{
  "n_kv_head": 4,
  "d_mlp": 640,
  "norm": "layernorm",
  "norm_eps": 1e-05,
  "rope_base": 10000.0,
  "tie_embeddings": true,
  "init_std_qkv": 0.0257,
  "init_std_o": 0.0,
  "optimizer": "muon",
  "schedule": "wsd",
  "decay_shape": "pow",
  "final_lr_fraction": 0.1,
  "train_tokens": 345600000,
  "steps": 5274,
  "dataset": "wikipedia_en"
}
MLP neurons of a small language model. Each row is named by its layer, matrix (gate and up: input weights; down: output weights) and neuron, and shows model dimensions 0-95. Each number is 500 + 25 x the weight over its row's rms, rounded and kept within 0 to 999. Numbers have three digits each. A neuron's up and down rows have the sign that makes its largest values positive.
After each neuron's rows, "fires in" lists the words (lower case) most often at its 100 highest values on Wikipedia text that the model never trained on; "fires after" lists the tokens most often just before its 100 highest values on Wikipedia text that the model never trained on.

L6.gate113:497513447509503500499494510473520487498491516512513505542478499467523493516519487505509545488495497462513499543528506474473484465501499524500460497506481488555470478506498513479476541560512530509508488513502505483482520485494495499478452475509533515504502483520483465537505510518493472531
L6.up113:469526480458514512490486502469538493524517504476490459499507539483531509499420508501528502496474525501493477520521508500512462481480510502506508497477521473492484551534544552504453521505502489464484522492484487526536470522503458485458475494503517469558511535508469452510471505488499493475
L6.down113:490540530492547488484546499519502527493500486542488504512460536498480476524525502521511546473491472501508497474493494466472486509539490481547477475493507523472539474504478489466495493494493562487526501501491508469520506487502505514509443530500530515480539516500527507462513536507460456504
fires in: "who", "and", "he", "she", "which", "that"
fires after: ",", "."

L3.gate624:509464483504519468523539459524529525479474450500519498484537538536472495473467482496457468510536496482544534495526527544479460531506503518521531509512496510466535510488549479517457493529499495500451509511509522495466511492493471486481501516517492474526509488485462507546501513491541525522
L3.up624:489463481494517467494512467523511519531493453492504470501544490510512514528493458500485463518507511493495562488504523532492471556525503475496519467505545503490497557490534479508496511530481510477492495538476545464484481503473488517490505520508507511544481477497477506564499484472537527523
L3.down624:538496549497468516486525504552479510537494544479482518507474490485510466491440506497520503559507468486492512459465450475513520483476492497492515453493485500458449533502519488483499509492467504461441495528475507480495545502478463536487454487463548553538506508461492533503551482440536486502
fires in: "this", "5"
fires after: ".", " ", ",", "\n", ").", " that"

L4.gate428:498474472506489475524485507494549505496481518506521495496508463543493530459504483502499528453496477514441463474516491491517484493500497493471518464496496518518479468511544466469514514448507498490461556471474499531501526499471461512509500525493481525483509505454466486491511550534488517432
L4.up428:496483486512514446486467507516511475468453497514594553512543534481481536466522561478502524477510489467464519504501496508446486532485468480488505502478526486521464471524473487537500503488514531528486501490513509535483510489525479495501554565496449488492514502499528496513503499537522475445
L4.down428:488472462503512529506496504473474506512480570478465494498510475446494495500498486535483477516516481524503496484485467538538507480525524505497490522456488458506488524490515486510491486560508477502539511481542495496521491471457527463497484540496530499538537443481541492529496483458488517567
fires in: "10", "11", "100"
fires after: "1"

L5.gate576:485469477466507464480530485511499501510522492512496527516456486491499488528444497493477484482512465534559521471480562468521528466503481488484528552502484485506451508484476486501516536479497477506483519499473501477494535523478473504481510537436511489524500492509505528496482514476537484525
L5.up576:496543441505537500556502495518547504522470483542472465521459496476481520506477515454508530508496487527548514543516494477552520519496512488467536524464471496502515492511485487497486561509480478483497499520498501441450499468487504479521491521436475504503464475447519513515473470498555470500
L5.down576:511450520501507476514525487529468513469506497496516528481508507514499536498470485505433490524509491529509521506511536509570490489487468528563510507476528493508478486486497468495526539474490515476554490513509517490502503509506496532519514539500509529491510510498514561511507526511514472556
fires in: "however", "this", "followed", "it", "decided"
fires after: ".", ",", " but", " was", " and"

L7.gate434:528507499494460526519508446484464503501492491524534439506499507482515548499487497516530503481497510479481511505487532474484488487503502501518494523479532499496529503461435487541450461494525484505466501508498492487491492508490484561459524495503481517488528522498475534490506507509505447542
L7.up434:509475513522498507485491539497498472500525519458445478499543490490478524532508491497462507545490507509473532521489497494498488485532561496535460501448562498462547498461508496503520500489512466482464533527475485522507496513451459527513481526463513505485540475475527470506499482557497526510
L7.down434:495515538493482520486532534477501503468533483481529502460447482501480522534461483472517471498515501514546488531497490504491502507472459466485522469496468530513522491497528522484528454505518462512492495498415512529495530499516546477487491494519484521486473522463477484499555496474518478480
fires in: "the"
fires after: " in", " for", " to", " and", " on"

L5.gate190:497488506530493479489462520517533469515513521499467535550541516495510479487438509466447494472436476493522460460498493528493516454501474481506462446484518559479517524455520500529504503486496480489501507539515552464527495486546510499505486518506484500499532493482494520528521526517495524517
L5.up190:495474473499505471481493536490524496497474470463528503546493501525490513462493493489467504504496479501558512515481493545464501492472484483486502498471474547502535488491490499531486482502490511466510532517497508505505507464491453448509525511526459501555496508490546487476494485502469527536
L5.down190:533523528497496493512530455469451521528506506488488492461478493463471463526528494499520459536538562484543509500522521450558515502525500466500505523532473412492463530515491548453511531510498488487485485496485464522504476519476520513506488491494517529495459477507489493523470507497527498480
fires in: "7", "1976", "1977", "2007", "78"
fires after: " ", "9", "-", "0", " ("

L10.gate544:520452497536459501535519529478483515497503516475522479483533502507459494534482528459481500505478522499473448556498565524495509489449511501543457483449500511515454489515525502499487493518523515494491509489502545515550509454467466474519486492479474506484494499483535520499496529500523479537
L10.up544:508477476490519477501507532483553481517517481460496515498531499483477514500458524519523491541520521504498465483502509487510489474467501500486565535492484486556482519469496520520490479499511487517544501520459500456522505514489490503517521527493454469501464482500440460536484523530524525454
L10.down544:523502467491541512538498530501481492460464517500542511452462480508496499479488480532491470525546512467467514520459477550513469531489531480504495526492519492513518480510518542497518524506501522509473521487486496501521500455507485473520500508467509512479455536482480479489509488533533483501
fires in: "the", "s"
fires after: "'", " was", " is", " as", " became"

L5.gate442:521512494488513489515507455483543525512509510496470565499526481446483513503548487470447516470521464505462484496497480491530494525533533482515501478502515471564530512462519509519517450480514531451504536529499553473486488508514531465494484446480530472491527518493477502479496498518485486518
L5.up442:483483444517529487484498522489494543503481522511499491477529498483510497449546516514549510469434503555476525522484508456502451527508513510420520533486526479480498499478510504530503481465488507465512544495500529523507488535473503462513469482454508506483525513488537471489526508515503469517
L5.down442:497546476504475504476520499483535489552499489508489531502475474514459502526534445507495530514482474477501454503526465429511505500511494484476456462453480492522512489538476477528512519509523506532544488498484531507486503465506487522516507462518531507504447490519475518502503464505519489466
fires in: "0", "ground"
fires after: " ", " C"

L4.gate88:511473470513530520527518515502526538489500500482524467520506455541479519527490497512502488470564506463541512537517529506512474497517481526539513503499528513509515537506518529498484466486475516478507462507522448486493504457459521522432454466524477492494508484484504493530490467489492501545
L4.up88:481499504500512496484527489492488514485500435500512519496454483480555558542517526528448499508515504503510526513506467507536496530489507496530508510517514499483521483478537529501497517484517504493428473507507530551451501522538479508553436486484477543514504461487515509475498492514507505516
L4.down88:513536491443489545550510511515490514523467555480500494508516458455476464467508439439521498502459501490509510508544486456486525490522531514507516489514451501453491517502511485470470521526504464472490535513469472466504509503479538482476499518466538489506507518503465483506503512478480493472
fires in: "5", "6", "52"
fires after: " ", "–", "\n"

L9.gate13:503493530546492488463500491484476500479454500495533509488504475522544486515504477482514520533523483495485481479505555475480465484527482473513498457521446481515511499482564510487505507478550475495466532494544465473559510472496492517479504463484493492502530507503504504492521505497498511486
L9.up13:518536506510481510491538456433490511473500489486496517470524493513537495502490472496457483529454564525498501522520534541517532489468473486519473506510505458503483491513517490487521505500540472503469490508492507492515507470524519519511500499489494552500529469535508459478499437492501496543
L9.down13:502488541464543525503489529490486529501475552465439483463462537477503516538508498493495527503537462514481510489517532466486500499481472493544479553534528517528483494486468521479494497499505468490538508512501536502477502490471521503500455494491470519504482506501496516475469521456534500488
fires in: "a", "one", "an", "part"
fires after: " as", ",", " is", " As", "As", " the"

L6.gate477:473478488490532522488514503551484467455460517526458495501501506507517467466491468482494526486493482521511521478462503512477461531545506505508509516494532538491530469494500494488465511499475467468462469498473526467510492516488501531520533491486532531442489524456496454503476438494484503472
L6.up477:516519520469522544489466517533494460502467508543535461554489492431502529502532517518482499477477486463504446546540455525489483467493499508471514513514486492468503551525514512489470575485545502499511487497427487481481523538527476460491477460504539505523528498466545502471524480459454465533
L6.down477:527472558536502525491502520497464510497520528515500515499504535508430464486533551517485513465458457469499497490471505521464481490481480577526527508543542492456455497472497486469531491491466519506492517486472517496531530486526443468515466534505486484524532476509511510514494540475475498475
fires in: "september", "a", "january", "july", "february"
fires after: " in", "In", " In", " on", " On", "On"

L3.gate301:515531490534497492513532517509539501524507529472504527485539517497495476461515513494498526494536480503469498502479531501523507488442492549520506491506475487468498448549490479493531458488540461483496510515487540495452516509512481550536489492469487513521526562511549501481515501478512500482
L3.up301:492484497535534471529525504461472510522518499496480516509497514510502493513518496501530484495464530520496535488507507501503495496545469484485534527500498527468530517502542471493497508513496514484512496495520485491523493545482515506492479516544455535477480513475495555529501491500474502495
L3.down301:494498498522481484483512487474506516504462470518501503460528461524515475470472501494458515490500497528502495467487503526542485544509587569511495474487487523517492458484530478483530510486496527492517481489474495547508488496482495536492499535538541500525506500467495505511543500504508499510
fires in: "new", "national", "constitution", "costa"
fires after: " the", ",", " of", " in", " First"

L9.gate232:484499477534481517492555508489499513467525551522515485503540505531530488480483508496508504454504534502477547475517488495463543481521449500523482501497554504455502459486511509473477539491492480521478465486496524513502505524524507507565490505477489506524504488478481538512534503526519526484
L9.up232:501554504499488448484486517525470520495546490490494481490499470513531487468485531565480466477535493493531483490506496507437530502504490513451486515493525526482482498526489491473519501465486514520509488544503507483500466497530477484517513491518545544511507513513501500530537489438534521507
L9.down232:529496446512459492480491546493537531494484537498501509482528508485542525526472499506456551496515500497520529528498455473517516496499550519517455459516446537491540502470529488495510476511539464447486508480518497482509493499511517515463470480506507507488515513524490550476472523486467511509
fires in: "in", "late", "early", "mid", "on"
fires after: "\n", ".", ",", " the", " in", " ("

L5.gate320:507516473473482550515501488496471536503504498474476444471511519536519460535512532518494531528508521518561538492485534494495511507549491505576493493480505506493512517492517485484510490472494492496514461497483528462510500538474517498506503463504492460496483486524487493527526481453492482539
L5.up320:498486543505484472524480498496465462524496511535518467478519506530519477505481506474489520548499496504492501507507473474501474501483528485507492516538545537423526508532516512482526469517507469506521497455519492481483451516485499521507513499519495487545465530487495507555504493526520504522
L5.down320:507486410495513522505492506532514520500466485488482504505464467491515466459487521508461460515508518514553537518454490511525462487511512515493506487489493485496511481505494447500530492522476505487514561529546503486500474510445507496453466496482463486530527486463529460503504510483463484536
fires in: "9", "8", "978", "91", "90"
fires after: " ", "–", " ("

L6.gate387:543494498494536497510489520473490450492463489465505513491488485509499552508503499440448551507522493521553532507540491506521469516462493490503520509452499501519526491529511496532527521541538488517462476527531516517494542501514470468484523526489479502501523511475505472494489480567489520541
L6.up387:488516517471520492460494490510515454495519494517530502463517465474466508516493461552493486441513488519442464466487484506490531479496521505511492494531441506488507514477469468517506466488535489507497528502469523478482501498506495536507458541528501505499495498478500541493523472501467485516
L6.down387:488509478504504492497489528491486533493458486507517485497492484466526499486507479494460473507491499488484463481491484513489504527478498485526498486506502455496492486489449493481504433522505518498554553491485493512478496474492512482505562488567495502505514538483544437505514494504482548503
fires in: "10", "100"
fires after: "1", " "

L4.gate248:505481477497516497560472479489504477462493513482471474474488484528506538494475422517479468492516507506462490467535515518525518495505553517494464519511524518492488522497508532509502498495491515503498504519493521518519475474455515506474476524512477493520504476515522459516500501479494509466
L4.up248:519493503475497473531457483514493487463471504462438463501492499514493512528525443486480508504489538484497463513532516514503516513502534508508479476505509554470520505473500530488471481483509511516510468522487494496532488495477542518484489492516518493532521495537517487534510474450507491510
L4.down248:526496498510512513487505494498500485520475501519490517507430506455440526478476486451517472526498489493478496474489500470456507506512493530463467444505513539446433482501482457457524490532513479471495536476493482488494492513478472511519502534492531514546500489508508524485508465493521460501
fires in: "4", "40", "43"
fires after: " ", "/", " ("

L7.gate290:497473503474506447507500493443481523474527495487541500505496502442501515529516508532495516504514500492492487484496477485491488527448491486479503509468482534530489499508505516496498476451537496545493535509475491523526536514528482507552504457521531502529464486478541464479505470509508471491
L7.up290:474525490546526488477520475473485487468491525482553516468503504486508482554541515506497464487512455509473522524475494513531494515514497541503488502485507468518463475475498493491483538480481451508485462551468488519493510531513509467505507453539500513446497511499488480452494518541519571528
L7.down290:494528532478474518515488509489527535496496520491523472470541467475522554499500511481510503528516496499496517481498505503504512537513452502522537505530486487484452544528502473524457501523515533498473499504481511467523517500470488491512489507448505478509506518522542525481515478537493495518
fires in: "a", "an", "of"
fires after: ".", " and", " for", " as", "\n"

L4.gate419:475495458494488487536479501547466509514508496503473494515541496489535478447546470537512519481479503473514503505499490523488432483537560502506525462573463525457463497466488525536523490524502462473492496506492483453486486522532516495478480523543525481547510477481472462523487497496473537487
L4.up419:491472462514495487506467477486487551503529527445522491489485483429473497483489479468484497518475544517509485494510483494538498544510492474454501493471496479496503532490517552490495501497522473495482482488494482539523507521525488481499531527477497450500511513559533505474493498475468467522
L4.down419:501476520513476502538442505506519527507491468494452488532485487542521519531507472499478533528524495516491538461502500486456502471506513464479511524540505512520496475521459464519486509491466483532521531491515526457490517479514530485530496520485512510533472511504546525509506533540496503490
fires in: "3", "30", "31", "3rd", "3x"
fires after: " ", " ("

L3.gate422:478507465508528442521500501503516546466493531507436504510517498511516496500468502488529511448510511494492509540533471523512498489506508527464495493482520478495505485569517501569496501496515472490497467517512476484526491476527484479472425539537460494514507499504500467512464479473530502508
L3.up422:467490458512544464518489507516524475497456445577505515520522450499534538520453511506479505486519480522530509550493533507496521510506529498479508501470514475499457481501437548580506492541486524519502478489468500500511493448523445484514525490493490504502460502439470486513487487533491470503
L3.down422:501500544504503507521546488504479487503531477490506536522508543552492520522494462536498509486498482490462546488454551492521479494502479478502490509546468514505435528507531490498485495526492491479494506504509489504514559507500481492502464468500529510503520559497448503480475542493494475516
fires in: "which"
fires after: ","

L4.gate430:504493488482553509519502471508530506478519526504534501541545490485520498474520499468530478499464491513515493497493487518485506479509473489512503517511512491522519488508490516503512533504497504472514526542434541507495471513463547496500463504524496507485500498500489495540485487482494495504
L4.up430:514471508547471526547497495490483503490477499474482500451496499501507488543507482508497476517453567550528463511539513443529491499508470532512515534525490459446513502522517520490479494511505488519479540509474482465486500490495474517510465522491489485473487510520505501507530526510499468541
L4.down430:500518490475535513456550449524476479486515523505572482490506496488528486488471513539552514514529464501512479519511464463470493508482480500503516517476510540500496478487484523523534543507496519476514502500484533495508545471510537469494474503498494501507526489497505497489473514509431506480
fires in: "he", "she"
fires after: ".", "\n", ")."

L7.gate67:533534527505488524524498511501531497529508519506514468486510480494532516508507519505499494481483478497484474519463479484538454460481479506518494540493551483495567475457537518481481510486525471476466495468493503499494471505501502496531488495496459477511527446503540510509531557495480487500
L7.up67:466473478477497480472457486486530452518468478446513506473451529550481498525490501473521495546520535528502513493464487537484515520506438485485468475524495533504514518524499529491535448501501556504545489478495523457518469466502524518518508487494530441456469504515513435506526455519478508511
L7.down67:541494535488468481463510555481498490468472482509483516517456503488454440499518523517489526483472517501478530515487517495564481559442511494460509539477513472507507496461494472497512530508477479463516515501474477530510472537491497468479492531501551491504510537498506514503441518483480525484
fires in: "to", "of", "after", "in", "for"
fires after: " due", "ue", " result", " because", ",", " resulted"

L5.gate159:469493455488524427468506478505516495494496486519487570510530467436468494504476461506468477488527498496522511516500513535460534488496503571491540505508470468489509525494507511496538500498518473491498488464498559537505477472532513482559473526506466483523512507504499482504480483492498485516
L5.up159:460482491504518488474550496533539506496495483532552498519504487455508491504471482522500518488503488510470514471502515512460501496498502521512500503508465504541493474497484507485486510537532489445485497456480485487478460480506474501513453519529492481515512480469524492450522549511504502522
L5.down159:489508525514434502448487510468509513476521488467503533497492514529486535491495568478485484507541493450576503553496504495521459496466518463529524471461537538517427507518492473525511493531488517482522506485441476513542525505487501496472497479475532478506465509535509523531502522496477483489
fires in: "this", "it", "they", "its", "itself"
fires after: ".", ",", ")."

L4.gate341:468530458490500465539486476487504490486513486513534550505503489549541488477447521483497497485495536559438494492483516503524472517516528483507494485476504511466484483505508481451509493459529452498514509492533518433477487527511515534466521457510498498524485494501490478527512455507514495510
L4.up341:474493522503479524494454494481441570520527485497511521497507464512527473499525492470462510481513499514493504518487470504526487521488521484501481481512514499486524480477492513537522501489488469528466500487534493511513490503466456518502533521459489567496509498472490479513495502493536508498
L4.down341:520472495507531529460510513479496482541508473482486486495470516520473473487540464472486498466534510469484493497520473488520536505494488549486506504498491466487534515493504448508503526555486526496484510502525487511546487496477505515498453527521505470484482479482523500499483533560489537506
fires in: "0", "university"
fires after: " ", " the", "_"

L10.gate171:487483489510526504517479491490511569503515492501511526472486515477507497486482500468495473490478494509487551473449498550498516479483515476485505452526533480519508508513525481523461486523549513510524511475472496516479532412499470475510559518513504527480497489508489489533525506499499510507
L10.up171:505491508500550530513492496526502540522466532505490500515503572503496498531493512480533499524483482443466510487469528528533486502498515500482520485485529477515466469504490519498480499488521497540518547499529524493537535475473518517475545531515471520477502463485470504506484488509488487519
L10.down171:540480522504474509484509489475490481516509483479501493483482582509492487516458524508451485472506522519528490475539498531484512515438535493477518484490509488543466474534533477519491495512525515467486516473583493519499489470508477490468494448505486463444511490522446523538499494522528512507
fires in: "a", "directed", "succeeded", "preceded", "developed", "designed"
fires after: "-", ",", " is", " was", " –", " were"

L4.gate225:524500508527463495541508496500466539481487538487491501457489498544529478484513504533501508584544468493519524519487531532528524501532508472534481547497475471514530545488506548513511517542484488538533517452504503468504507464524497520539479483489517474525495505486507491532470513510514494513
L4.up225:494512555508517499554500498502499479475524494490461572435520513526506467497521546508461469508518525484478499520518533490512504525498540491490507482543469499490507460493515542504469464481512452495528496505515474507497496514491538484456474457479518512468514530494508477455521483495502493495
L4.down225:500448454528505528464498516519503536488476520496518471455438490487483481508508538515448510492492509506490479492439478537525469488507517513503460515509495450501499482503476475447537479490491507547485539504520502469496498475449478491473528497470517465487558473469492463494492470476500516520
fires in: "9", "99", "91", "8"
fires after: " ", "–", " (", "2"

L4.gate637:497465514493543489511534459503496521486464511509556535509557496494505516512468507516496509512482497464489510472537489523524480528505490492493463495512532517534504522493514500472475545525519532501515506505475522512485496506459504501524483465488521495522527485522506473493581511510512509484
L4.up637:505461522455478517478556541506576483496532494479494443491517512501492476445450509480491545542497473477493552444503472524474545479502480504479488500450517516526498493508487481486470530509545511507462552490491547489477476462453461485516510514483471497496513512521513458554524471505475483464
L4.down637:477520529478529496497488453535508534495435518490525568497530465502481515537495512471518488500524517487571550492533487508518523515487505500500528497495468496538478571454467487504461450534472530502515490496478480473450468539464492530475488511472507519542510501536504468529567475524507496504
fires in: "an"
fires after: " as", " with", " is", " was", " in", " of"

L9.gate442:492473516525467524492511518500500534503519498512478534501539476549512529503461492492554505524459505506501519508522510520497508508494507510514522508464469524470508544523519488502499504511547503528522551480506503460493550416490506502479506481477530535517524480494534510516513485496543537518
L9.up442:498525536493507504493492494484470503477559507505508516496484512466444511482485548495531507502528478521522529496503477470478481539504503491452523475533516476488478489527546504527483515505505489509495525464481487496488495465527524465549457506463520517517528489498451488495484513510495523521
L9.down442:493494559491486499508524558502509513521510536485506484488496502510518500494482497513515519515521509491506507512492516539484502516492491482496470467526502512517500527507500484501479483524482504463502555522587553480522543443499477512520534489493513522443472489465447487478473482494525468534
fires in: "a", "an"
fires after: ",", " is", " was", "),"

L6.gate41:529489504515494470475494496481475469533521503484480499537507484493502540484507515493482515446512487537482497508527559470501529505516528517517512476526520525510546464508472513523521518491493485503516522494493497528508503455558491491511481474507506513505511513494505480472462517502504482476
L6.up41:542492484495507499512485563467514524549517516469516492511473469439470536466494470516494520535492501530518481495526486526440546444523544451489500467523516486510528459533471485474518457464528468496445490513456460508499516497489497511452507514499506469516516487570512464485519502468549478514
L6.down41:501519494490478477457517542494494464519509474481474522532501535493472569506478502511500499454507460494466481503475493502513499518448503472517529470522543539518458450493493499490492539523473480479494492510515524496520497503462498529491493502466494513479495501476447503457469502480495469470
fires in: "of", "the"
fires after: " one", " of", " One"

L5.gate501:476518553482540471503463529470455531500474507484536513481525492531531439524521579465484497466508531520464517506455509538495514460482511509515510502490507530505482464504549521506500498526503502500512501485506454525498476479481504480522476527469492507470486502485488497506526490498480528465
L5.up501:518525527508543473490497531474520515476497452488483573500501492511525473521521570459465506477487496500515490465459511547486530513494510506512447487484499541514476457496498499539528524434510484507481502508512496489480512487557496477510492524464466489485492474497496474480486537484470517514
L5.down501:498495494517501486547487541502493475487485440488497469516505494531544492493453499511507463506529521508487446494470529507506476542503506496504516423521531567531503568464556467524488482517501538496513504477541517528527510517471502506478524477455512506478498541530482516542496489467537514479
fires in: "in", "were", "for", "under"
fires after: "\n", "%", ".", ",", " pr"

L5.gate333:544500462531525498499539509498542512444506509531465445486512463499532499500527505499486520473483518542462465531507495490447487502491502517511457517494547489495512460494470530486501501510548496527493459489457476506504493486491516484487523482529460490444505484499507480501532512500542510532
L5.up333:486506464537514466498464502531486541485492510517485432556520463476519537479496542482498516485497484507521505543497512510490466537507515514469517492513506501494477493505494521513487482506526492517512520473475462533526544498526480488462512479522499484472476480517499505522534507513495502507
L5.down333:536496497485496508503505496497522488507528452489484488475395516471477488467461489560489500519522520482492484456526478500490522509482509476501498512500520511542475476478517486500509484467485512482480530495324499517508509495464520486514505483494514506525514504476477494498512502492501486495
fires in: "the"
fires after: ".", "\n"

L7.gate259:527480514490499502565483491480475446493538508461482521486475508461473533521542523508505453519470478517528516517466503503484513526494482523480483500456522489496481522486513521474504527519493465511546518523531476441517506542513472518550493504476466521494529479525525491510500457472533439505
L7.up259:508546467502516499492490494494495488481456476540503487501498540500486508503488522473449514467501501518481468521511554514478459547511476448520478511541505480526493467511506510536455539491516482480483525600459502468538499505512494528473493530495527449481488493469484511513559490494448535481
L7.down259:474457513509504512462518508532509524487496501509492495485493536504473532515482467512505480525493478501534518485457478527523504483437479496488470552486499483499507473498514451496559503513523509527499496497497512485535486495481511506529493484466490481528502482506515481511543477437506487537
fires in: "one", "a", "an", "another"
fires after: "\n", ".", " (", " \"", " was", " in"

L3.gate0:510511504495539480518494456530497542513489481496482502500496473520483501487496498486448504490547469489487523521501511465535450508481525528516508473523500518521560555510509522488479502492505499485501491500480492507520478446489520503555506521491540466490503508476518535492521510504475522569
L3.up0:526484500481501492474456484507501524524483445494520526506527520499504535493523494507498496491570457452488547485483499471512449488515482535473511498491489493492499526542473499513536482489500495490498498504485472486490523515481482480539518546547538478513460472520520513493481493436519499456
L3.down0:483491479447497480491514537491482505519480521517508486464517505470518482518461452480507482504467480536536483510531506485506511523468533495529538498495478429516534513517464512497519537510479538467517531463509542518509477508520478503444505487483503515550505481519494523523514505511486494516
fires in: "it", "been", "him"
fires after: ".", ",", " that", " have", " until"

L9.gate494:464501474527495494508502532526519505481443508494546482503507483499539492477498529490496524479496497499471473526478505520555495493503442510511445522498513506499528487530545506525516453445503559484509480441506516491457510510519460521499526476486510446491518488464471449541489450515517494477
L9.up494:499493504533528506506489492528488469502513474553535492510501517495537481528485514591450492470497525477469492501492522525510484534465500526533452517517520492518508494515554520519515483462505509488528511465507515449503515497539491517480500499525504452506496502486487489496542524557528482433
L9.down494:479532459518510503509475518465481448480445486519495555486486522515544526481497498558463527472497513486478487495477521486520493455515491511511506521490476513478515494509489496474482509484495473484540544491504521538450502459522450514490528481487521502484473495506493501541494497491520520479
fires in: "1", "10", "11", "21", "9", "19"
fires after: " ", "9", "1", "2", "°", "′"

L5.gate456:527480503478510487522481467507530534507491485512471489537496513481518533485523541463509529488481460467510483508509538526513430512508444500515493511498489524516445485506508520491515463515496513473485498484518484507467507536508480432474485505530472525478501488499544520551473471467526518538
L5.up456:494459515498519485526489483472558487513512460496526514539481536496539480485444473525479489511460515451488477488496475486516492557524469488536480451483505499513507494513517501527519530499430548465481484482518496479507481490505475448489518521538469510506501517474490472534524474497495545527
L5.down456:550536536506502487514530488530458551494476526475501488476492487453488535522514476473454522532495511494494466487462510505475488475509517482492505461534494469485488511461516503477526470483492508453496516498497483504513509529486509490500491467524492522490478461550525482491463475480542501496
fires in: "7", "2007", "70", "1997"
fires after: " ", "9", "–", "0", ".", " ("

L5.gate27:493500476482486527514527465499515502482491473566523511489504496495512547475496511496475559500480499502501508492478493508511518523465490480508507454459495474495535504496509532499482518493510477529511507528463484462532492494508485485520485487472453502536487505492490514508511540482516521493
L5.up27:511478487443484477496516515506511504482519471557482511511466518456544530484468504500511511477476498449531481517495483534500477544499465500520489449485517500540519514530528457533507496491509488537458520519480478483473520479499496503493507478513476484480523501498545527521499498485499518469
L5.down27:514471517504505477481485511520461463453543505460504513509489490486512511496528523530453485455530542487490487532515501530547463529467515496539429542516485464463499526475508448506505508506529536501543523475504504484499461493533452528459507552477487431465490482506515482509452491513486454479
fires in: "2010", "10", "1990", "2000", "1903"
fires after: "1", "9", "0", "8", "7", "6"

L4.gate63:533492546470513508524534507438479466488486523490550506465490478488510505511487525506516476483479507480494512558515553456547475501496475512507508514516490495472523499529525491548510518483500519523483480511505477496521458470533489481508426514525460493487466481518530532482495492526538523503
L4.up63:480508503535497462504523514503483452531498495500464482542503522516534492465490503487493520440522488531511516516531508444487499534528496517479503514522502498501480492489493503507489514500448463527477533530499493489514451454543463502464504507507497455521468511482528512468490506534487487531
L4.down63:505490538518467477486475492506489480518470467534497524472470487510496493517475490505490487492516487521525512526509515495496503512479462459485499522521448541484495476502496498536525473537502526475509497491392485477499500507516529537468484498509554508500469513504508495492492508517497498547
fires in: "also", "as", "but", "only", "with"
fires after: ",", " well", " and", " not", " are", " along"